Weights of a small GPT-style language model, trained from scratch on English Wikipedia.
Size: 12 layers, 5 heads of 32, vocabulary 8192, 5.07M parameters.
Architecture: learned positions, biases.
Training: 314M tokens, 4740 steps.
MLP neurons of a small language model. Each row is named by its layer, matrix (down: output weights) and neuron, and shows model dimensions 0-159. Each number is 128 + 32 x the weight over its row's rms, rounded and kept within 0 to 255. Numbers have three digits each.
A block is one neuron, or neurons of one layer that tend to fire together. After each block is what it responds to, as a language model described it from the Wikipedia text at the highest values.

L9.down454:089180175151154063175131158145068098148123149132123153147056146127115105094094114082093165099103189166108181109159109190076125126100038178110106120151122123131153108141129146147092112109090142185164138035116170112137164125146049125136096093095148114132215148076142143149130109139206110084131138137171165154114142101113093120060101117128155151155139125131152107106181129156110145128105063142136161176116164133133132182102131115130091108147141095119170137138150115089158133087103115
L9.down605:129148146121089128120150137121119179145149083113113109152077183151121041062149123138078160113132135149068128087144140117136149084145123167139110079091109057083091124133128062130176118133080112150175146150101235130116133145129116173172139072142110090124124103113130065118110118127131161090140154126129121136089097148145093163156145099136139096122168214202181155160146174161116141137152179191122121133106192143139102135101129101112155111133120157118163124138092036108134116128149069
Description: Clause continuation points

L8.down90:064200115143203128119098078137244134116137112141108073116187085114124157165167116168102173134167082088159086174068134160140163072130094159133112122129189132136104192103125172122092104140117107178119160155118169123121142109120147116107118085134119160129194148126112103116141127153139124111139117124129148079177114138116120147076077081102113163126129123181101130129124141139087102058144134177074123152100108131129140155109168091096094169099172120064158158199116137086097160131123113
L8.down364:175119131110144144100113106160118102123153111137188163133095114110142102081098147151125143120186132080095094097170163134138120180174112167046158160113152157079144137102124130161110203095148165128139092135134075145087138091167135062065157149083121139121151181152125138150163119111068133088111108186100185183133144130092182129131126142086173070120069130095141141145132082122143180150135082124162145141158188101081131150119110166143101094105091087176141128149143152073096158122075054
L8.down374:127108129141121150095093154177137150101203062144186146110162157132133147132137169121074164117125137132091160098143130087132070156168077115120133064170135141088109121125166147119170109160150103121174158117133120104123181091113132110118126083194162103137146081073198100117134091144130151136172139137100154097109217092084122097105140148111135133072122128124081191078145138125178140150114164084141127140129154152124176059115111127146054128170174061110085148085154097111159100116067172
L8.down388:144127124168076077106157153146088126130141135146175086095136121102131149125144077137136103095129120123139093130075140062052083122186143141090126122130162124073075141129139106157194195136150124129136148154099152108140178109116091182109123141135112088174212168086129084126126200149128146155110108121161141123159090064122165102125136089135135159103092130101102129127115169104139160105124109162170147163110102158155188153085150173141127104169112028136116217084113098083176124162100124
L8.down399:098127091130123137138111194190093156144152137140157162226160201143096162111171149146125148147152130116162091167046144142126116125130146123009128102093129136141110126119133050097172116154095121090127162157168075157132101110169111147157088135108136093120109121125169134144090135077095092118119086103141178209156144103112123116122120150101138123146175107157083058153121155162137164166118144113165097169152089098127099135098067142153111094098146137098095104119103131075127141150113198
L8.down408:123161123136159103115049080128146128113130100136197105113127146148151119086149158204146094128123102134165127100132145118180109099148095129109146149094175096147200102063128139116138147069094179177117097184135152139113126107113111139157101131096106128152143053179160132137173111125117101112192071092110158100114102075180114068131113163166131155197142117123115137171143078126200104149154088078149083089131118075102160062105187150160143154153113166123147160139135107105149140119070081
L8.down533:161120171163104127100121179093127165178134108114100165078182135160167064081118120078117107087154161095125072115099112131120050157148138111038101148056066190102123185135107129137145162201139166122119136084150141174140129141155149106052131137100066115095117143133186108139112178165142184136138088188101128128129146131140120122127173105100106116132143178122153141139146137126135130180113106142138106169144079170109119136141118105198124113083112136094099115112069100127128153089118201
L8.down557:125093147121135131166089109128114108138158102112189138166118211112153131116138113156115085166109116085106148079160146104181139103123165128122118124157137146117135177073128130120123158066165157135080086077107119111137139133086130156137141099100125065153136135145154150048151089104180165142105222084078133115100204079110172117132171164167151090168110119070079116146171118081151111165125048087146117154087190135138151136136166114110135090112127137180151127068099166164117176088118135
Description: Upcoming date or year

L8.down128:179115084134123183071126105097153087116088095154192080142122090132142067159044165165129115088065099108141116131141133117148125203138115139127155224146127130101142170098126186113143158097127132168130118113156109053127128145142199143124110099140187127142135135115116134122082154213126111169123133156141124119113101125125062109163121087169162096094079143176146109136151146171095055160176136143158151092152138151112098146131131110140096076205074101123119153128115149126100090100143139
L8.down325:134139086087119114131167117093121136116143172106091174179103138112091116104122061127111130095206132090185185173101149094071076102129105205193148069155050147131146087155150137099119107128135157149148089086165120151141171172112141121100081066141130122055172119197092175135148158122191111107139163074107120163120098121085137120169148143180094141161154162134098116156118091128156174126103132094151078121137157128085126105129120107092158134169140116100149131155148134151110108136092197
L8.down336:149150107192104152148219150103118148095086196162166148125086112127105083096159116112085091143024113126115134154136174145158119184118106091065099222091164128098111133088133147151161145086082109128126139085146120101090101089100117139151141153113185155111112170156188223137114159175110137163150115115116121075090136122111103144125114122155168074109128162141177129080116134175100108105157096127115156147183123124140130154113114095126109156173100097106090103132104088125174124145155087
L8.down379:093146152181179110105134131127101148151122110111209045117109090114136092148192123098122093147102169160134104126109158107171110144166139163175184108149155130119157129046073158110136183124086175114108166120208102100097143145149056082099121124130113155137128144132121100151125135100107148112139117113103157194075119170080113097128145164161098035103100125109177139133112097154102125184150104135084161124165127173067106160157097136217108102139109081113122150112163129140115165121099126
L8.down454:101092165127123165107180098102115108108120093192095150113103175106154079115136082115127140074147123112115133096164138108126085075111244147120159145115131091131145148073073127136082114132129141134104139127110174061076123110155154159172102151125171129120125133094194142128147178089102148107128130077179138106114151128120143132136137171123149140085132117143151117138084108158111170112145169148098090125149160122175085108178145090198198086066168140209088135087187124111171102084167144
L8.down459:160097123121144117133103079066170083106121112167143077142145092087175145083127106139101096151136116156095179136111117140150159112099059135094135189112110093116156145078118155160137129114175140142127142158113059115119087034208130114138108102139102137108086160164157115109106128167091110123136154120094131143148188167211103089125155062135178126196142108183109127127115145133143131182099185109160105103125150094171104161116158163118114154091109119130124238125108098140098133124172081
L8.down509:113099196146089159082116105105134151148129142168140076157146108142138077125179126105117165145102048152127097149101079172175092184074120094000147206130156107134156166102088137120163122159109115128078120122170096127150186135156134145100139128147111093143179173177084126135163106088131102121090111145119084100195113144136122137070148099126123099126123193164151112126142078169127145160181090170114137102123128127149117147120127151145098139122128117127080100156173105106162130125082093
L8.down548:142117140160102164165146141131109073211110142114107177160132107124075113052127115128144092074145119116137146142141085119065124102032153147031159118150075078165137145145131176142105103144130133166117132088099094043137171114132132138050161131137092114094165124168129179082107185158190086186131143122132131129126136078139133124157153152129109166142112132167130137136146080208122183138101111105153090124142121136134140112158135118100126098146109184171101134163092107127120182175133103
Description: Main verbs after subjects

L8.down12:115179182098134200097157109169131099127166127083116114114077109155179087156104091184097123137171133171108111167153125170164135129169087182116127140135171084080133117130089119097118074094161116129098053168141164128221127086145163138157109123160153159131117133160163102149150132114145169107113073148127170131054127103131110080085095140075105121131101129027128111105106100131127129117118169109118087138111106152116190181103164088133116130109096161185178114148093135155164077162136137
L8.down49:185131112139143173135100102132165085054176164151113103110062089116135044096144118067112136143170083120122152119150077159146148141161035158195106091207100126131103144112138130093110120159131055122155157132094173111154139138143111184125148139055160173175122115158101154106092121168097082129093133117172120159164151081101122112165122129112161133154120115115158059124145109156165113092139100091211135132118162092149121102127132155092155194141126161120138108110150130133138114074165103
L8.down69:099115165121110167128168133160175143042088116077104119114144150105105065123102116170091174123174163160180155132096143138092148120125161148175166122192130142111110108164114114068152123128169164126130150104149191183098140161130103089128143102124104100139134050091147084070166165089125134102124109098147117167156173038124162195068080143137168122073150108130130130128168131067119059112132170131137177110091092178176103151138136115086125156107091143099120134110092159163112105142129151
L8.down129:130150181142170158141104161161101148072117153053117129158168106082079140125118163148114121187133129131140129100117141105110148117079149146130105139101175209105154149131155108179116138096135110114105179128137161097142170103153148078116199107157146150099164132170147104121107114116144063104095142115171234105203118102065142109093133062106123092095151168116081118107110152159101108116168117147182130117125116193146128114137098123082134131163142090220113101118085130081085149078095122
L8.down137:133063103139134129170134193110097177115111077105123120138137119176157111119089143070134140124134144166139139120098087162113141112103116118165109101103112151105085154106111102092161170078132149125081136129157181178110176223131109133112176082096181118106164114147176188092170122095142098077112178104186166150112066097115157138081150109177136069128155129113138116198116122158151194208054153120146091113130084135157110152105128165133132143137146116117093104092167084138141110149115066
L8.down183:136128140202087130094130157148110134129168155184125146134105152121023118061128053108150117115109110068122119123133149111133128115105128104062153084152155179161096173128134120098160139111144084128098172086181166131108137074100165128140174103168126086153140107160156144185104161148094134113210120162234138102130160134130141122125166157097131158129066203092141140139096129142144182143105083140113137139135099136123120106147098111058094116152124136125077128101088083128131100116196105
L8.down228:162106105103153095146079131143115148092164088124158084118109170153104107203129157168105122154156127172107083103068120161145172103104121094123107084053174104126172118103099171107104078093195154157183097126115121151134110138120133134141149105116147141145122138108144113156144189120120140082132174129125158165077120161139186023133085154122120077091083166110178181176143068153137151101102095108133127111106202172135112127122109192165088153114101128109140176086118123112161156068095111
L8.down521:085109127097152143100188108178131192148144115150151124131110156166065093128127135115161185157134193143087121158128116116122119134126180127096056107090150127090164147144145102116114119098121104153139147145079129086138138121087119105118126106147182207093081151174152162127131114128120194157143089086104080108111152118161157164118135111095139137133077109089068146133074186083129095166124173174135099069108127165117207109184140127118097160177114074150092135146119146193030116148141119
Description: Mid-word pieces, table cells

L9.down211:132152134109129133133123109106069157152189112077106125122163109107175094136078131133120100173138159158133157150139220113132132146147084099121135165192131152127122139113171166129173100146105094120121153151150145138097134100136145075216159128142207162147078117106149096119131138134127146158136141146117172113158078152062115109098125101093094138132182084123174098121158112139143138155127070117100092089077112167141210178098149140205133141096088047080112109123129111061121139069083090
L9.down624:080122115121106178164128092166052146134096064141140136144141155193094060136136162126117183131169126132180178132146108129150119122146157087157127107090067133139095137120151129178112142140121108155139127114146130181079109091136149062114204113118108208156162115092133065150141110083122164143100125134129114181134089129039099138164130068120124116042113157099105123108149153097147096154118126137050165132172143140127134136103127091107109148116131116167132097132163163124161226100153091
Description: Place-name separator commas

L8.down127:157188151072155065086161135115083075115177158104162189135137140131165095172160178150111165154086124108155148166131104125166068098180152122161120092139124096093117084113114118096108179052125067119181145129143127115138156082093177096118158119167175104098079161127150138152103107162152142123064154155164121131090128112092145076152081117158117144148102135104140166068136135108109140105107224119159088111087153183119154122108121194120129095104102113111070130160109151176144089119154138
L8.down165:076112122063128093122091114124120166087147082110110118107176121159106156131129087098146094185075155124164105120115149091117118168081199110077143113100131139150127133182190121104140164108159110104151125138146105152134129153167136097122113070105123133091126116121122092131122129118145152142137072183081151131148154142079182126120161187127108179096104144155127179077119070051161179153124124168167119135158166150165076119209091097126224173110118093104145100127176101174167152108071121
L8.down204:144152132114118191122163196161111212143136166098083169126121089131112157149128121101149137127088094082101115153083078109103167112080191100119086086100148130122112118121129139156119131135118053142065150130146102125137113140125176076107140123170166112156135145088167103061139127171146155143132130218168161182122122061159131121161066062118118131067142111149168114102111107130123129112112133176197166110058106097135122136128206092194135089128168126130108134097153116125155150147081125
L8.down261:120154071135122143153141106185137109081117169134169160161188180135137082084080125166133153043109147129145157124082140126114144131116087176153149188184153097120139131123119124192147118116169130095135148117131147139103178144115141112090102109156127114149076196110120095154117167161147175096152117091087137087083157202160121140133163117144084098074125096098102115140113130172129143114074142148157068160072102148085114107155143066116139133131146022059130138060142094151145129152137163
L8.down309:130155058123197085148156151162174146174158139109201056124147119121108135147176130114131085182110102139130124122092071101145127189117121146066094148130159122130132136111115124125129153118121140112116122126169131145080183132165176146082097208144150082108113120102154055093121157097138144153134125112170132108119150185103082152113112130114148026097109112105181148200151078187046106140152125118085117139097117118109088153101116131143125154159109140168154166179075139156086142092109103
L8.down422:094091177058116136091112105128194070159147148149138146121153130143096123137161097138181133141110165151180099103130115152087121111122118129107131165087128095135146156141177097154081099111107157118109210115141155218074138161085143125114161107066116154142097075156143097173078117140093124196186144133135121137100126185112141142120126136125121155055123121127102073075120114110157155064102144146160055121121074163093110086129157108179202126171148170128068116166164108100131153130137132
L8.down460:042105133112149163154143134124171078167176108081114118112139102094141122109162147154119111106142121092111161136138105110090112123131145146081133111136101128157127157128084165093115147080150096104123124151087119124130095164147144081066183144094107141179135125132127107131052102136076113189135111171157163129096143172133177156073059194134086177047164062185112129094181103128109137133144122178136102128149150079158082108175154095152213141176089148145140134109154127177133157088139172
L8.down570:143082155110136129188122169133160090117191128146102138123132121101095127032143148162164133167158090169119100135142084111162167121080085143080181148098174128145140116081122155143115133114200182121116136123167086064105153117178189121121095176118158127106095164106141146139135119131232113106082112121101159166090114134133125092155179103143138168149069128094146172091094106082097138093126091073152144104097092147141164159124112159088139093141098155127173107127098176104140141120146040
Description: Clause-continuing function words

L2.down261:133168096084117123094135166083144126094096131143114084147165152120129124146207162136110099108120065170179121117200094101163108089132164153107095095140104110170223182160119195147104129124134127109125148152090139105155187167136154157107115150176141137139207114130163097105092089159120116147092164094205163200139119058150121144107102105111130126129110114153094117069104090153110110110107145097145126153082073120087161176113132101097091131145154162101076173151102158121101074106096152
L2.down371:131110089142104125128127143101121127152136092122164129146112127137166106158084133127137134164142090132142147118154168131124101096118119146150101122125139133129185183121087108173119117136073141101152149168158168158106140095080134154155144230072116142118117065089138069118063058167151149163089108126143097113123164073169214127138181103097170215089113101139105159131191150219100126094172081058111147134139111126127144114084119129122115117150203109127132134140095111195095109088094106
L2.down498:148181128093092155075206203135160203102158146113122131102134152097131103154112176092124062097143100107106132136140108103148118059149140146068126092144098113119164198122140122109100127127136127099137137093081189071170131108128184131086155163138141157089231156159119167123139093093167114126133182104157125177121114116152112127138132068132147153133096127153103169033158084133127116146158157093155128146116157097078158154142125129152108113134131139118092147103105152126060083107076180
L2.down623:174085084183106130147128122159172116157087077165140065103123104138191096178168087156109152083135173153095191094148095153216120119098127146133051081097146170213170159104084138107107097121147161100146075121100105145185144114133132157083130145145124182148132171132113121112135170089101153111139130143133062152097131102124129137165136075109145139131110073145126148085180139149092130109128100100157116138109075170146142150109105105173120100126096145072132063155107137112088183179106132
Description: Coordinating conjunctions

L8.down78:145139157103125130101166112102131113127169047109142177096173120188143096077141083117163132133199142132136111103151134125100123155152148132146164122107164195122100104136065098150107097141154168123128095132209144171091116162137123154149132175127189111148124090132132066186181144072056103131145086129136167129112105143125111180092142131054115119072070137133118097127117137117134085138173182188134120097103202093085085086099090151144130192108124115115106156102161095165096124089134097
L8.down95:142126147127064130107093152137120131080088064103162167118143150089133150124152097095170177097112113162118165102111094115135146172146143161000128089205105141072105181130137140164106153107204096140071147144122165115144133137135105183099199112164097150122106157107123142139114128115144170064127122148146103116144168183089129110137104125111115140099147111111131171155153138093154181166176070161097074143123137102188147090085134141138109126158119081131048136074170120130109152113131154
L8.down169:150131164093073202108101154092158085131202104183134144077195122098091123134187102109118129154137140112136132159122091091138100179102069068104113144143125135107197136097118120116091116124133164089116195178115098135177108141105130085163156107187156163141099131107156141095165136148156083113108148119153104175088179177169106183162147077144108065136073131177111108071131090127107114042144076122138055136142170130129152117142140118122107153168123172125130155138150117133113073134134120
L8.down308:107148106145165128107094115128134137078049164142088131107164102176136158173145130103122132113095107143141145121088158089218182148099095101114163112065121108120092144153164094113099107160075128103168156128143181172150099122134163142146100110091134140155087158154127101122106033133058065137095133127161114143233148176096172106090124106110170135122191137113122127205175110156131127181124146178114164137138120105145081108087121101152131132079160117108092149158127138108153087086176129
L8.down338:070105108133138183109103111102118175146163104130129140068173179106140136106158130097062104140093140121125135144115127101071093132112138172246134171172140107076084126102208155091126109100121053089080145127140148140117112086095124140140171127106140143108138076145134029157168124164100179123147130133205125150154162099122157117107134133195098117143195112048143133146146129134161140137169067108141121128121139149080110155093095127157081149115119154091136131154146119110168149164131142
L8.down369:142076094168116101169162153109145156121157060116110153153128106101105057117131167132145140157138147149063129091195135158056138083175078134168152086065157164113115106157116106155140164104112126117149115098116144092138110183175112107167116099099030165100099140108090154145213154132078073138132102151151133134111167172129167116144212048144121116121121118173119149125154149160108090120139114169105115142148117148101102090144052128128098105127131128136115081140162129126111191129170170
L8.down431:163193115096115153112083156151122157117136094089149134076191114183111067161096160110143135152132143139071083132113155131153151132135124079168101172151102081084128144057239143117109137139141055158115125148156099214139085083176197091125125132125116101090092146148127109136129128114139165106143170106130198159120087122121157076123148100121123149124096155086095129163123135105134136176145098170163095155170176124116104166142147118140115122115129127113107117175061135069099170091067139
L8.down610:120135077159132142082060147145152121108070108168077176121126128144193112120204137095123128133113106118155162162121097103092107112111100111023083092084144114106139172124137134176107155111112106111090157137056146108172189145131143147070185134075136168139177126132118158176082148125061163156149076158199101108122145161123106093117110129148119083080153142146150115111119091131130130168117195130128088093108087087095140090100124119175132171157140186104133163172126110160157144155164133
Description: Country names in locations

L9.down363:090073068183128119152170127039138150157107136082131112138126121076133131149122149114161200160086128079089083148146144168147190058069069180153094106129133125138157158126112174130067150116195109067116129126132127183106110136151098080111166098107148136173072145108134153171104130157097100141200130162150129168133133163169161161089144130075119144172165136114128116070110139170121155083140086147145177145096092147117157094157156091096154133128103063110111129102135151106127124152110175
L9.down506:104136100167108158169148132138181140092184141078114078127104127141141125173094121234171150181037134106160115160142135128143185142132110171085169106115067133083146163085120105174083184128157119085098109129112133110149137096151160101105187156127066092127097154101105157124127129139179100105163096086066162094145114123128113150135069122134155165104162111172113119193069104095089134081127086137153098085163175155092118098113138141191118079134140182131106126118158116118144113145161135
Description: Auxiliaries before main verb

L2.down109:130090121107038210103104149087116082124188168112076158146074073065072154104097167121126148181097153151122143133156145145098086142121118128149080138176111104136184096132112091073115126137105120138091123181118160149114150099116152111109188151124131150087084097126156135131127163154145082127112064138182138131118122112153158120191148134168148118161158169140157123137141085075131147163135107182161100157121156126091105101193128168106092130128223171102125133184126083072129095133095120
L2.down177:127134146106127128137127158149159060121206093115203133148143074110116192121117100095150158138091073147139131087207116156117146163113118125137053095104121099153142148087119090110127137113206105164146109099141118164112177151091136148118162081149143142116167130128116133162157101186118082122156144129139175130152145110094228095154115111176132118121127125133111103121136015083157090162123077176088158121081153094136147084171161112092173104174142136115090158131107085098096140093124106
L2.down473:134098174134042167107138118069131136089093142090077144101119145104128125148128133157139114164058107111203133149133113050111124139151124083141136143153169131106183105087162094147156147183116086146125102106150088107173146106122150089102140167098121094109158135097120147105146117124152097144107141132117176136136127194149181129155170134109194178146119122136134076157126167157162206075063132141126131119112160141094112098139198148089058141159113141112083132119113168019130161102150170
L2.down518:128110089170142088110093092192146090122118113127143166115104064089163174151136087107162143184084161101102095187102159128095132132151100071104133092155146157086134145156121141146108147097101082150166094149143136151107113144136178128115127138129134111142146083112120131165141131109101152141089157150139129144081178127149171153174141134198124206150107229110121114163113084078111122092169089191086058140126073099155049078114110133102116192115114106162130156159113093179115149139174100
Description: Place and nationality names

L2.down349:119128127108092129126155186087162118148217072156126136125156164192163109120051114216161188134122127159118113135144130188141101134111131098118078123156146125149130161120172133103162112146090159159151171142116076115145130147086140120128117098072148088104144082121138121068211090141127093159152160152108071124158111177134093175141073143148147132131121059149087054133132142103123099167141133178143137068139166105131146114148102137079136100154125159140115071113096120092087135059081100
L2.down419:149154108087141146155123171101163158132104145157168102129090091132113148104068101161105130152178107111113095162046105145150119123160110103149138170169141140150165147166115096096104180160148093088133144079103123043167145108142148104124091123084184158124106078149146127101122130099139167046147163183101086164118096115145206165110052132062154137085106139165153128124152121151159171158106135151137130137123130138157155125180111149098095099115075144196108121148074089200056132147115103
L2.down567:102168111148101138147105112147155105148119130150128117154126105094186147112077083188112120158151138120131133130102185086063113123134155177168091155100179131116105163123147060180119147093121130123141096111156139085125139067092138112132092107141165165142141121118136106166136122118094161053138138095127136144114111093155141171102131151150150173076067153082119117169115208066168142176081185121127086147125170131032111107153137053130179102106140183151164157085125159176059135108145166
L2.down630:131090085144142169117131109080128097159152142153146141175132094044133140200088175085139083123143169103100129166110137191075112110138160177168130050123098098137127204175144105119141178133087144143125113092204169185137108049087161118139103166128123127120155142090151133052148123078133139145105142173095133169073133158112142123076095122094109161088148143130200140125112101116177146116151167160094151097136116073138143104125119123130063128133045145116167118147145126129110134151116133
Description: Past participle endings

L2.down129:161133079165133140080154144111102138112135200076168203120151134124159146158059128120098110120131128154142089134170058086151104160097172142097149134104112116172127113169174063152087117152123082068058133132151141077124136102158110159166091120091144143135173160138134141121157154145151188175115166145118090071130149129092092132151080078123178136115172135113107118124117052118122122141080115078148095142125162134122129101109132085105142153106181063123148204152101150116183085137200156
L2.down194:102119150117099087163091169159146184124159218131071146111120099138177105109177146130149092119165137156082169124093110104119087115090145154144154078141089195118124132119112158152140142092159140120124144120167131194140194117117135108124099152098137107085144085041145129114189130093160138169094141168164152112100099122080142134118101109135143118155116048139116111103083140067107133132127110162194130166171140142102207112106121134076154179135141153116104028086146152138125099133148191
L2.down239:174083133117137154131168077131078158162150135102221171149124122104123112072114108076115161092124150123106125170167110154114154135091092124175119150072201167113176083152123144107078094114067094095136158132142132161104148094144163098142141143067177117137147153158111131150156132091054114119049130164116118156129109106085082144134155086142129128145145080147161127158096156086196142149143174177124093163125113133167117148155067156085102113189156049154121166150086098141133101152125100
L2.down441:181106154122137123129145122123108094117156083104100144074139125105198098121101091138148143093138138135105096168132094116117126140127129187188144122177130155098125113136127168154062105115199139074098155096171132139162156146192157132169041133112125138051155126091086133101203140120126161151079169152135119150054118118098080093133063126139138149166139102135154134087178150132105150114084107137148083127127188088073160104154147156034145153118135153087144120145125159185102113090155176
Description: Separators in table numbers

L9.down253:079127108162161206144157127100097163138108149135166143104112075177106151115144195135134157100152139100116124103061089164157089171119180187033134098081111103096120170145138174095137160138087143120147155105100167099114107112127155171178111088096186178106119119076125122102102150071095143076117107150155222139096058121147134103120123087119125154138156151144139112127102136122130174199111096128134104147114099133113093078099126119132104149121120125130179116086163150196071121123160177
L9.down390:154113161137073169141124163092110124093141151143112200161163099119069215114070141178162125104137106126151134161195071135122145142114146131059157173066071132118137112121123184147098110127172203102072067062107124144176089133076138125123179157058139158113133086121137138119142168119117137190138120151106111143169127124137126120094131088130110095145105111123119123144157143070139131169108064160135142155150097092175162112167160137163128072081100128137125140122122137152033144139117122
Description: Number separators and century digits

L9.down260:123171148147107147182133164120144173211137076104107133120124138182159136131116120075082116133102106100163095094092109141128075076114136213158113045150158094119120132133159093163133187153073151120153142133085160137162123129148144163097124124135138161165065065116128127143057016143043191108123085101100128112138143073111106152163181163139143091085143166095088154154168140123147093118118154149115129148122156138131147137097150127101119126184115125131127132184104110156125072128137136
L9.down551:140176162124135132151136122107169124098088086160170153113096146166152141166073129123100122167093103153137158169175163139155151138084146131154065130146137147156072103131166110144135163072109118105154136139101131179106117126154092082108151099163159153183158134113144077103057104111122084161078136135086135100066120143131160107171081189173132110066151116101095151097122099131115155075145113144056125094171133069162142126111171119166085139124204118142066143092178109141112132103105233
Description: Year-range connectors